Part of a small language model's weights.
Training: a variant of Muon for these matrices, 716M tokens, 5464 steps.
MLP neurons of a small language model. Each row is named by its layer, matrix (gate and up: input weights; down: output weights) and neuron, and shows model dimensions 0-169. Each number is 500 + 50 x the weight over its row's rms, rounded and kept within 0 to 999. Numbers have three digits each. A neuron's up and down rows have the sign that makes its largest values positive.
After each neuron's rows is what it responds to, as a language model described it from the Wikipedia text at the highest values.

L3.gate1543:567518546506555465568472532521494511569479511524490396486537522530414464458584434462520487536427515494471480540543567550571527427521512579488461408548535484542544421510503493580504499539540509490547591470436502483503610492600393499420503522460502531359505523541419513436381519523495515462501528456441517493560458471532359553510525524469533461578553479456549466405491499460491468510510525566441521486430483457521375510441456490415551506462596446473517530535491513467493492498561454480510550580434443448531387572
L3.up1543:587479501495521527522498505505498559478438454553426505555507488554465443469516435559451446504472437496463523479466647567499592390507462505481450496591556524413518483468454465598448506484456514531446532482537497441534628519558401518400589473461507538400495555518545468491457572516521562431551480529403500513540499537488440483512522537495485500489504552488580455536407478573553476493535527605434491468437562528457387487444468603502533512541570391496522594591447443529505488438583467488503560503489457463579362568
L3.down1543:481490521545466537453553497440507445441477544466480465509575413559551482497490483492474411566492502479512517578473595484437579468506509468553420479625518538572484557484493457486506489492496447462444597466546507456486544504560422550461526482529443431563586549623358426471462478527489394565562505503456448577491508469511505454537555490497487460461647510488531457432494478539510422469537534513494472506413454475483526526558529498590489473535555544591378464479502399501503452475537479503443379433484504428495486433
Word continuation after line starts

L4.gate796:419505596523467469482558478479563422424522551474525474492526535442412493445490467482441522461460447459552517447539512546510472536520455494518529433454406425468453537410552475447493534547464431503452480454543507554491423484612564601457460536542509523593569361582485495497540428495519577478538530491457484446543479513541463424491572619437524503516503619481540576502433493543499528452536610436533519446470463602486473518474539456481483455539584493366515501602398468595485443531463561515477585414458457449461567501
L4.up796:426523535548488564536536491557562493570637511505481519449546502473522441544578429526443570526593425466409552445490521464533557448476412494452515449589598449579545406427542483481517523470466583446503576559514443561544546621462517523388583452449500562509491578512497476437487427478537500535407489580512520514527484497557509459566446560563404500561480518516445460526583466475533508545500533550482512530547524451505481480455615473432431517547541513543485456497436414487528500477634401578474489513552523437600499531
L4.down796:554431498505496535477568464527516533482570426527515507527556475504406462524547468581499536481515510589406509431486530509480609491527458535547529507555602433473428455411513435554477537474449585459517422636493512547473493565573512496428460492536502513549520544528496479420434398512557568535473491508499521525453497391554483462561521565514502544436541526530385443468476499478511553456498535594382481569544453556574542561560581495460485529458527474440471504490467498498554554448562417550543452558513482469611515600
Structured list/table separators

L2.gate682:467563446467464626408497531437557519473534495511517448516386414522481493508605474533575473483476532543463461490464434528542530528406511492452510420504537562542500496599567540502492464498539525530552420441503600512408469447494533461559565507572532382374527509479551499480446532515553447483473452504508541534496464403514396401492562463498494436490544444467589555406580498500528485502495519455545511469536403487455516526526521516485519504481540476433507485570477466475540495472458394523537507487471485525520510593
L2.up682:472464539479442581510443538551391437512478549546558475484565471562501462461483498527520390547519483420501469444428512506496499411548509601406521458464508483527420518478523447552475480475496463510553523459472390503509567463466505542428561330476493503599534474463483506447475554474555494532433507501517472492484461494456504454429567547566505487490512502453476513505361471428461525571534485442567473554482573543519467536448451526562501546527484424508519469513569425538502458478529516474613522559544510435479459515
L2.down682:414455517448569520570479533488473436474523478531444530545492490460520548490498543470525480496455490480475378524452547456478522474486441592404536513402426473524471465442583663425574523529633507355530541409488437461465540582479588435501484427530459444528550529467516472458530462504510503513545558498574522519539550519460563548397596487573490418486487462467485393533471602531467553639496471423491481489540562594505529524574471448506491456480474476501421479531528489543429526469499512433620470554495452487377505439
Segment starts after delimiters

L2.gate1125:441445493509462410467330527390538566504475498518572550557457461479444514536503458556513401484505509622450355512611455577401593578479490467503472449540437463469520478544476499549419514492486497496485549488517557568517461438471427479492446505557486540480458479481549505461514555471492500497424456487442569497479494488571515534501512529548529510475389486431446421439499552503495493554513571380428562568482516479439476540510462527448484458496457445529441487436491538466534550528530484489466463481479527411522488538
L2.up1125:518405501465409515501437557452425547477522440524552493495469452531394501567491524522543475591558575574545562491452478558517492547462516419492437505518508480475445494549485438430436517484406515450532477459527471442513495438531477504522576491497432483430455490500488491480525527443550572501514483423376513471548509449535488609484487511555495525613391519518472423548382490495497516469499502511432495509516488510482440508523567519520514520448483473451422436533532468625502537469436570444451499481485483533545506509
L2.down1125:374584487532411483511430460441482485544504498509500484572532501482459468473484486478485585515495519372525539489644495515457588540520475536506502528513497501574499569454509522524432603523471545455587557572495555473535558425510386437544509425551562579582387449406403569466515494510403515521485445483548534494556515493519490518376529480460508562439464484461482501416481531477380444493500419506469554444412491477524549595542496481464439595467539451539436502504548551505483531541482529424510512555563544425567505609
Creative credit and role words

L4.gate809:545457379457502527460605555527530520462501583490479493459527430428581526545471535478582573501490569501434532479550494481410446555467521495561525574515531615557527471532440555453438488529540505567529500471567484542529517498486538486507411631477500468405580575495486514506476473506483551518511523573477558649610464575460501434490425545410549449510532485438490496489549509543435490536448448474543501475533476488381505471561423536491470549459604546521524446479461498512483491449500481524574506534462464558507521442
L4.up809:466507501497465558470551519547513505478576620452501457583526502540533497588469447432504513523509516449404462484537553491504465534527507516469539544500576558584484482585531469492470527470532461481472516343509463483472462533419448401465433456470534479512553537464488575504641450505488396481464464514509526490536472452452485496490500562457471480537490527459532512461518593394486572472528564544419513454513401505464491505548458416476530395505441624544543411620445453468420528464473476520538457469492451539479416401
L4.down809:443550511519475474460466482564480587638478585456471411427495484475478516442395494427517531628538453511492527621470568630480527571434555549413560481530484504501499421551399444493454515540549551436511512427545465564494461514478463555488565362523532524572472521520476592496497508487528412495453389498482475562467494510572536502507500492453505451475499463542412539478418428490512524542435493511433509390464522474446617556456494518463472531545531462487467495536451462524500495426448503440469532469490482567458424508
Copula after superlative subjects

L3.gate339:513506496454503482541530498493502460451514437531407562471509403565511414460551481488384505457517480409454455525507535504493471511524537546575467424546497509503482478541536491499502570490538477486428575424628603570469509562466506580603579494518636515421557497527508517577589522543455575561548431525519490565541488549522452515493540501519539441588505498367531461526484508502358523537451560582441460470487473553537474466646538527524485553468520503546521471463479486500518476497556500582528524498512609440550470461
L3.up339:493507409491560530519459454425468518637509405493528549545455442491457531424494486578513508448471533430527539462461483444400558512509464519464474552462462555460492565534556429503549556518549533476390545503513489455533516424600557546475509504550506432495461483474522625473519478541433489604489498371539442497464506565460457532462509591502510477496503581494443514390479590555475446477459489434449464468559488512412546530646585438592488544479439485581527471597454515510531523512491539573615518535513523585470520537
L3.down339:465480529423500525415439435546470567538515400499344499540454490440543558475427473480494500484513449407553511444554446526526446500516565467472438461560534515431511555510547533583527547519597479469540466420530491393498614561494492575582444541542597568480477513501531554499458508496432550452576573561448406521508480538463391504436521568431501522492482500441531548541513493441462454490516480480524474583553453512433529455575424528515549560407470678489462524412485548531456405475515453543424476493525509538487508382
Entertainment article structure tokens

L3.gate868:482477507474477411475438440414452637551502465460367377561450512532467571549499485478386519405469590551530483508480530528462448518520497482459538581423480465399480560500490479518435517465467493458539555420545466628514473433481490434562506538575458553505503406410483471493589605540444559469605456477495439527459557524465519526501466506513453510570523479447465510627540480515453579466480524560506541572481486470510454445575585431441377496483490534360403487554406423454438504565477446477504553458445554512483458477
L3.up868:523562614466451538481419519493487550482538508496402413560436468485495520527479389493458554462442502561547509494447452483471480499528569468454568501500442424407471509486537518409536427499518511441605467464513480555475545352514514565495429527511454606490433456429495459453530622486442583445540549508549524489596505551403505474543526510513480505575554552505443538491549477464419537414548401543428471566483480471477456500550561481518469485513530525382450443512444439354445447520479390539531481429526567504497478482
L3.down868:383458434422558458455544395616380536472539487479531395483495450469473428445499410419445589464449494493502442572530579458498495483575411576516477427459504473435494393460389553585525484457474441540487454431468447487495475588525502520521477436491531490520499501479501510562435513443474493475501533479522472536551498495567461423585492558538542415446497492496478574387510513534554540510516395442440560494511543474518554567574504445492495512499468527535547497469517636586599488493467492518522504507521453499526529433
Prepositions after ranks/movement

L2.gate1504:440585460530542416478498425476544503547469448446543602464479544579489483509471462534567450518516508457508572539580459523508495552530570465532486522507443574530452493509460486476524566433535636482536616485535499503489525533426496503418440494606450531511542508548487471520595577388487551496502526575474503498517453509548523463505462504472495463561521528535562490580571516571531610534520367462507517483523561429505561505444394514554527438492507481486481533423521547478530528528514464503474549423495389534413481542
L2.up1504:445473455493448480510481492475532446505430432533500457490544505495607422462522473460519448432462581436550479436397513409503558497527421475498471518463429474561458537523473446468476509510514575502530576440468480536515583398512515463535430507516481488485463453595449539489533504483514474628555519538541461460536510470585603469571423524473508522435538506487439457556564516562486440547419415501549552399457479466542530562462446537417478632452421479467464488484518593520457460523637571470515472565534567455541454512
L2.down1504:528561500450496514498510533419498522486497516475478436518413490490503487489514476575462481502600510501450366492455496527547490509487563439525541509426554500453479482589494526548498537471431417447481417588522499539514434482643536487497589538548535628552467473471482485486596393460474411473465503430431477515492467424512481500535544482543414486540521460515452476472442466391488518423591572608474414481515518605555438478496546400496626522557554491477500444477519448512374595388484469500566544595527527568512465428
Durations in years

L2.gate558:624484581428529487518508487582564472479512524556496453507475380467537482396450507450460491468505520491468395454476510526551533456519490501608458423546530626503536504502559559486481591448412453481504453483456556477500486449520482548499550466541524614487487527429559480464485568521447523544523471457455493543457506449624577471416508458526535543509578465473550559469480508476510576434536425415457494672495488457484537467511499516549423482543543492513502499468550499527494532539541515599497502530438503477434523505
L2.up558:589542466427572518469462510499588430476530529473474649394489486472519513489530514521455464454554541616435456496466511492514538448542516579525516502480517611542578532406406513463497558496479496458412461447467550515573596541574509471519442573504578517531458527439486374538444478380519549540556480463561540507556446486537506506522460480467503518411633460471506441411540569500507542513452510612470522501520524564472495422548531496514466612442623532515514506428456448454538468502474549515551574394490545499464406533
L2.down558:435470482550493518611519436505564481516460510477521524498480534566607487524520568506629480631477513460574497458454506431434524506558525431544508421422545529511568423450429597504516511510517498468481576436480562445530562423451532507459526495534568435496482489457519520484632502452428507558507514499532485552577513489518515504414474660519440577535487522498505493502456461443500449535545455484502535481599495537397504487456410517515475487502552458449478547505471508472449477406568515490521505424563465507456439519
Post-auxiliary adverbs and verbs

L2.gate1466:492511487583534500430520500521491462503485505488375420500442390523405515464608644432547457502502496466352497509514529503561468473501396490549503506466460326506508538552466558592544513457507504463434465472540475494580513515541392424560533485590480448485484611457521478451503608571478517516414598511523505438496515507486461569541555534434534549518467520518425515481516522636467534609502589557526542425461496442430557552518470484504465588547506535462502529483462458560505548494500514423496477540535492571423475518
L2.up1466:462446505599524501525469473449467546469508532485507445513462474506477509494559556493451565414562509524405445571535481528544536435429497487487528539480440563534444554480567570557508467476487516573452497583507499505621504554603524392473416552532498524514515520562593549437370514536499437551528498550461508449439475530507534534494453533475526474477532495492428604469492513514523538497492521514507544504496433506426427494510552593498406401490552502473494514505494485571435476499404432478501446575459505502465462521
L2.down1466:543489511477519450432547448484375496487508568427477531485521522493413517564469517436476516518476452514470509519528508489465468518482480554460548412471573483506592391589446479522470517569480506448419582438537375599491486479511478554483533478511484576504553536512494533519507442543524556476564543484517480467404445375559485395585479491485516557421466506474447484604450577552345539497441532501562490463502488454405571456494547513508504443497473472516415496480498485509501487567550503488502514554469602531541509576
Table cell separators

L4.gate1659:482469479476490464431524460484445454508402516457485469514502504503450474523558387482528424470537534562561549504479576472584515457526539510472512473471455515521549508517567497460532462425572494495499495394522623490510566520432419520605509515454457513521465578480485452452494486423448451581623467505585451566561472455488474515492491464517476528539428482359513454423503475490522504472471477442427465457542595512529583488517585551498499443620460538458539401474555508502480464415511465552564394521516454544510634431
L4.up1659:512503608547498446526449498519516574485491489460451454493511505514537572505527470501489526509512495482553510580444568571578532513499440508506493480468492582531642502436438438397483441579541479611476529450432478523487437491528501452597498575534462409371610533513462446424426473454522426446531481530467526555556521411421442448557552615533549401543515544451499551565658563496442412418556494452412458517404528499569461484527439508430472416458575492521503462502487467482498503519456570500498591538516491519492485507
L4.down1659:577497486566529471485462420408591549500451475480507455494568459473484416447462543538454435463510548483462548486407514482485476550448483495478484489519511551516464468465529464560431460486453518504435450524593538585451506537516485490519538511537362475458476531538579518455451490528464432410518419580520542600509489545549547528493476521463504537526415509570503529525546509452493555442545469506576583447535508457510499439449505524386472456522571384468532439409522488491460457520569493614494528533546520426512546449
Distinction and rank phrases

L4.gate1199:561486496509452534596502515504476517589433462496489571465514440515493534493482445537496409425494502528523487473533433552478541449524366441421519418490384447511468505471445435420586466595521620477477457391538482493553579542526419403517444520504486493529527541437519490562385454458518511468544447407574484501503532522508498469581480508499488585451499584400465476427408524404457507487552450495510560533512617485490409419333505419545467481533462601526480539443496481495542464593574473487502508489382436526506440526
L4.up1199:545537432447465524557491515541548526412461548362543496527478431494519597406496523587435432424550481517539542484498470480474491435537513371480502440517501458475488469522524398503537427495496525541474450580452557462546606673484555474526508536479568531516534535450500478550529500438513477448530415474458467556548479525541545459391430467584473484422408611526509540512624572545486455524535565488507507516473505566426478516449516490481499418549518533549488504521474620569538532484580485416526474434420460549483381494
L4.down1199:483474474502557516527421444541584469493506500440516501519533484538522541607504464519467419499498617421499589459495457520528418598568494469498525516482462427559503436558409564422526472524523470522430468449412537440553473506531483507496535567530577543505522457461481412524479479420494471476484538442414436493549488515470518461512390471547421559467494497515453610474566541441579504437491534525489544485504510501446518427544530440553419565499523492486599456500543470517499467537556479525564498486380505558528450461
Contractions and first-person speech

L4.gate1504:415486489406519503439502634428460481531528536440431480586429566450465399461537503527509490587497535555410510480475439451488552403400539541484560495572522506558534546422491462515518429467526618463485407544391543509480412565416512525574541527519433509482504407555528542479578501444542440559470523492423418405474472602509527531525485480525445477460467513508479464553482450500407503516531482475522431451576476484530464547561529487482412483534483466491521446473459548483412488564439461488503486395544499564489473445
L4.up1504:505417537458547384468494539430475515477456470471575412593474513499363468559412486492456447509545464531428562490425451478476547450417483585540516550433451522504589547415567446492554461447453544566483433501434499510484456540518563536459542470518544576460503518520609455454518484483503464457563520537576439364475471495477528505497494528439521482521469443541388545496460520427520538482394573540556431491407464565587475475561463441456492483445541488490386506502448497430574469427519430470515511410499495589529457483
L4.down1504:515522561481514487521471397578447430544519481529544478532640536497503533552486524552568538578434509452518605545503511445528559454445432531507547558471553500492527552530477487518507609454465472539564583496465458582520520522525456514593562387462489536547555507473546589547560495428449540547490493443566504539542526533423536390498491461513469470477381438472510520453474513457448464436471509525543386430567471556481519517487498457457462453547470552498551414374523555467534454585564597496517449430529501470532478514
Plural noun after numbers

L3.gate1277:491582506523462399525506550489529503514499552560414534467508381495486575515462455506556495522584482546462519526476391529555501474443510464479488478465504601494519513468514558486547567487552431434479482556458501508556434581527429479605479504615465505501595570513552493481513459511517461587511537463482591491531579511531560529453472426499513486515418519463542449530592566531422461474471491476562529554535527446477459405500569472458395410535566422528474505450543593524516583483516504357485518484428566474551527410
L3.up1277:520499489538466521503620485536514439500494542477462506485465487503477490348540457470575461474512532540510538409418518434510492554522580603447391484470468510505578546484512499351568471526572595488479564622355542468529518523561519441493475477572525506526531510502431481548555522531561553497539609353559457531577507470530492574545381412465451498440600465583472544526498586463504446500509524559406550476611476522474460512452522534537458541496586563568452595425490464525445550497609556493472484403515497577391488546
L3.down1277:559452462502515546603556466495482416428459511441466511425557514515540590514539453468572499567571605518540497444572514471539584487597448519436555412373428481487505480450479479459526481438546473548488493479472507566424526479574498560493552456532579416532542494536527503486547441513485460425425479483535461516484470428524554515516475515398441522477504513503479541555451488548408492524554522505447473481595571460503396445497459513569572536510488591419481553489546524558549466482627558511490505509517431515382476484
Contraction endings and degree words

L2.gate275:445446485485537523528453439463536560518485578527449452507396520563483537521515605511519488471541566436465585478483451490461495426396474517570480536515530427540451441568533465509509559535519495442500538550556534531507488437536524563457467510545420575455494473528465405498540556518568504528539475527460585511604394510406450513468510589454537423478439488451513513508514534508621518493516587589507538548471545563393586501549541575513503565505468450522541511458539484517516548617577464519496498574415431464504495548
L2.up275:544394508495549528536491432498489564601445545524411528494459519579441544554420427498477485488420520436497545496479533525422480484499550456500521432544507415583531455560568481546541557522556548483627538571554460473528499447474484557438467445550502447525544479488536554576505524507441545453577488479374494490560524483431448561536586558431526443473511469434499474363508467550479461534510427537472511535515479596435580499451591528528477568489560475436598565448557484577533562589495483475464516552516536467496531468
L2.down275:410433552477458530417420481555478555486400471448510496556544535538467480514470444549481541528426553500533441499447518491452529544526518519491537509438528472523539467523539543486514473465490554485580541458528467443559508492492528488508515486494466376578437515531519549520429441544531487482555425463384581536483501577502546548422666511543540563528509503432457484414593428521498526500467386388479518544522452544456486458461585455469472589469538570417553477471498473483505536591446519543405398630554468475539548407
Second token of a line

L3.gate1648:527461419508532488440475417482529553518511578385511499521461494482502397613490465464510583557458486486414463483443446502567570471418490511547478390496512467428514441504473479558482528481438533509485550560425501515415491549471507550455458467515547431485494498532457441370453478553550576541502485537507435475571556545577495521468506506523427510501442537524558440463560514492468456527489410448456475480517473378496513534582461566500553476510399528534524440406523513447452472432572493504446524458520480464488476519
L3.up1648:567594471510519584471452465545463588575498529455485516463479491523478515636508478492474477552554351436502494399538507412423565505538441355455532560538471520507548496431458499468493436500512477491535453511480579538483489509579560539511621483406485470474503570515485454422397454504611520523477474498427505481430495505492490524492636464470453561436413517554537514397550437522509555535425458423573500489573550523494484458640595601539407420553567541538485521472515523482484556524433560486562449534532512515344495568
L3.down1648:597581544500487515400448469462486519543593479520468563516514536534535487469455567487500454594493549564490458460477405474541601377527456455525562570518545474437503568463486490585481453451489540439405530572466509506544475541539458494501536577480423519627466520530508553420440516378499474460564528527459495450541527458545504465474551514466548618426509474557618542475502444458482536421587524467586432371478506485527561465482433472515469434441631405427448533416567496575473416532471484542479445344495524450494509517
Nouns after quantifiers

L3.gate938:588515485459483441508452486536490518543427536514541498463516571480451495608449553524513565564384557408511644431433479629525535451464461571457520523514515489370512565518461517476417420495515523531451495504532435570581463453458505517462476522454428495581422454590454464455489420440555507510541543560426440476541472618500388462491545563494474373528462385619537427492597478474520549532464464493540465458526482492531409440542460521510369549469535599486537570457506447486510495488384457441458555525505536492424435486
L3.up938:449535479547483454466474419460411542471517596497572436514500460538462485550537450570630470549463614413522545545534512551616539388475441568441461462448454559478474416539570557489450578460554390537487556459501522532572542477537453485612451439502493538573445563566493518422559455420492462464512488465444534456542562603558485549472519464511455515488429583602547376592593528545509539488461476548463577458462490457503383528508516474476473600529476511532393576543557488453451510473476592441497542522488462504417539470
L3.down938:458578504546473564507433383487471445565479498389466562543561472556535535549576393527478479549587402561469488554476562403491512481434470570591520554451445563558493548556534517529460465495510481422548528474552503474583479476496482511559505608545466467447501482501493451528577525512498453504517496486476500375563434392527482405437466501556464510489491477525486489493504489518502536484478440473435525457470417539477593460513563502596497536550441411564520442456550450486596553525443495431505533556499507509542533430
Head after ordinal or number

L3.gate736:418442518579467465475475427414532402481401469477558524498414502492510417459575570471435500489449443512458521478538442417400455545481551471485491510543495399430433493524496554489470463497419470562487432524557558485476510491566579492436503468453551458451576556473432479549491512599462431518480497486493518495534467531452460373582592585412524434513617502509478551556465582553535571461507466447523435494514494584574394452537510507467552482523409502474551448477494530568530563511541496460525462505370547530426455505
L3.up736:454503445510477525497437514568494487495579491535468488473551580457630423507458520535465492547488468622383415528483588523527521515521472516478518458535476447484429459485538591500424530473510543525554538450498584425496554526524485418335483544524387500465490381550470490549518526451604492621448456561480535514472500482504468486467442495519487500496477437467472451500575545570469466504486505505522449476423487478545459482446501506570558487513562547539540515547529541512656437497446484514432587459508489475490601454
L3.down736:526535418542501443494345475511503472511545569452448499397502624475498569476498536356497509516532541477445508506459460459526566449468470443452522470632576419504499428585414588450465556552495442446577376420422524483538603519486542461436537531535492473527527430553457500505493510545570467491433533482470463601505542518494498464417462538487543484554521614536396429481557532556476515511484519549435467583523522471461498524514509517528526604497502481541483569454521553526560565600565537531411439496532480490486521556
Table row start cells

L4.gate1116:433519523525631526554412439574451510497575517498561591442517532508495505439502485490472487561447508387505619513493542503497432490520490503470484525480477502486496566528435596535500528570487488498524508487537444481523555465408367564430613539505480478457465454517468471561485579431468585556501386518469455516533536483449511575506426537558433511500546520463518574601452447552525492408550490497493457542474524533497538484473530467506562547589537623513450507431456532598430450559490477470537416481515471456485484565
L4.up1116:437544420502515511470468419487480412489480522458494469453461511610526546323576440416542494618540480502521595567530533523550506487499543445592567565537479579491453571457412525451557524622508505490492495481532507500446506462588536449486462549485545497495429467519545472510562531501553470574508456547449499647513565366548433532480464484574523539587495506456537529484561561492501464592451527516542416595561541508434543463472538499548477433472457582553490551515530477481475543516482485451508510488482461545531552488
L4.down1116:502500459469437541472485494500501445444534503603442482520486518494373455490487511496489545514587526520487455497476450503594504431508449548556569474490517519497506535531518473557561543542572525376491469453440501485457468478445523493498428423517522482474429475466503460516486478509510490474505474401551489457508523515602531485394461521592509467518526580474538524476474427437534501521502496533481435525533496571368514491523575463543502575539482520511509496520493501404501431578502508471443524488418436438545537477
Scope word after superlatives

L2.gate930:442510477464506532429496502534499570518531507469480430394458509464466488530468554488460518499547556488543467478469417448532521555544531387490504465490491558495419527426507500487576515509540499488453509472466510421377483481568485387382471489530501503508466570468429386572514425570585494551473477469581492499507441453543450558410539443495494515463574527467462489481387490544524508495620434445445531414549534412484410510491499525438434532463531487468504526474446482440562568459512452554488532512431600609569522516
L2.up930:544514427603464575508532537515468502530560513486496464527411479488433537486484544592512591467509596534502527467438401486546600464515484546445466565467490542527457494480409442492463487477518500521552503456483564514503490554526490469391455584521496551578470398516558434471442540544525528441481438419516402485438326551562358616452467495488552410492442570497468486640461436522454500526520513529572478453548539510458477535500531518478561473490515476541471468463464587454396452469482444538449547551532484437538489541
L2.down930:498531549399513453419421495529562554387489393477454465517510526430410512495564486464366421503529500506494561506543519400430557480500442495464586490482477487457500503571517531485502446519522550526467453492562432495460594492538352533475499477475475465597514486459526477506456414487533553469492432492596492510504570491482568452491455529433545485458540481450468439430538531483492564468447494487505592452485525470436503394547564544475437524486467555484492519488519514496612460522520490503508471481498462523361501477
Token after numbers

L4.gate480:456500483526464456534471541484506538484463495525469543498525433412433466564577517514544464436497491520571572512459459499462555554519540477505486515453430522527575544518508409527419534466448516653533528429467488528462492536419535452428560481519440559535542451522545476496560535553435567428506485494473475515456486548618486502504538431497534584644525445555499548405504509542569559589504552480534588437527435502536490532489541530463559509512545428603533463504509469509451557467440439612505396490447445553528415477
L4.up480:464597485435565520562461517528501436404442490452426542413518498524482497463437557457458405472546538467611582494590520484505513485460524408535539518609475523574607475529483549515507470519415513555477563586361446576429536504491521452484435477503386592426535460462536526453514583507461453510500551568491487561445497539470549450537492511461452499586562403550466513451484481508473498541489524540556472409542471556565542539397563465456437489535568592494562442565494457535597516460480610559439433424519435444558522503
L4.down480:489522513430528478577498505525523592422489476544461503529462525447562542525530502389582496530474486415531541530430504460485423426364487561532507525525438567549468493600446499436467505573487557505532453545428457487514462419475564462488556463458441560541533536519460490522466486480462489489480520497508533431588547442544457517492481580485450425461536471446521515394465534487454572461490564478561474508347504478584521547478545451494454472435558449487465426524608456497578584375469639551484515496504470435470506419
Name piece after capital

L4.gate294:579469541458514492537524496496531444452538458439479497494532553527429525577505562439580570580389421439358518476548584485535482554474564544403439416490504463461550517563452419489525596532505466412529515467533543502442528566582529476419518505533507411542507558528437440563654510561533542516525516466534527526536516582456489516529566403504601532490529549526514497500443600567473507532491437410480486516505418490470520559644545611445459509486428518572493500435516526540443443618538424499515531511454528524542457480
L4.up294:531475493412458526601551553543449473527437562465447545465511458532469453422540594526481494510439395471607445556488495533568513423494499541456499508516476546627497501476452589468500594443477547444501490487501532529511508524467437469393523545539499519506477470580465510527532457498470527540489519478475474534516549511608490494519527547419434511487468576460496523489382550440460502583640565381540511478518564408435438459572572557442587484541416534573518579557493542489453555511560530450505511399425533412461484589
L4.down294:504486506530412479484528499573520427554479482524505480530499494537453526469421491507573566509509496418402481488590476485426476462516565440523427495455405493579567483513508521487545542477546526439470464540546538407523474446387539480502348474478383522521542374485509449522537615521556460444556405479464501565574459557489499532529466479518565549479487466403588509505555536527398512597383502477522480500517456542521454394533416520593468437492488497448415510488606532493437516478444509476435488525474533508423501482
Empty table cells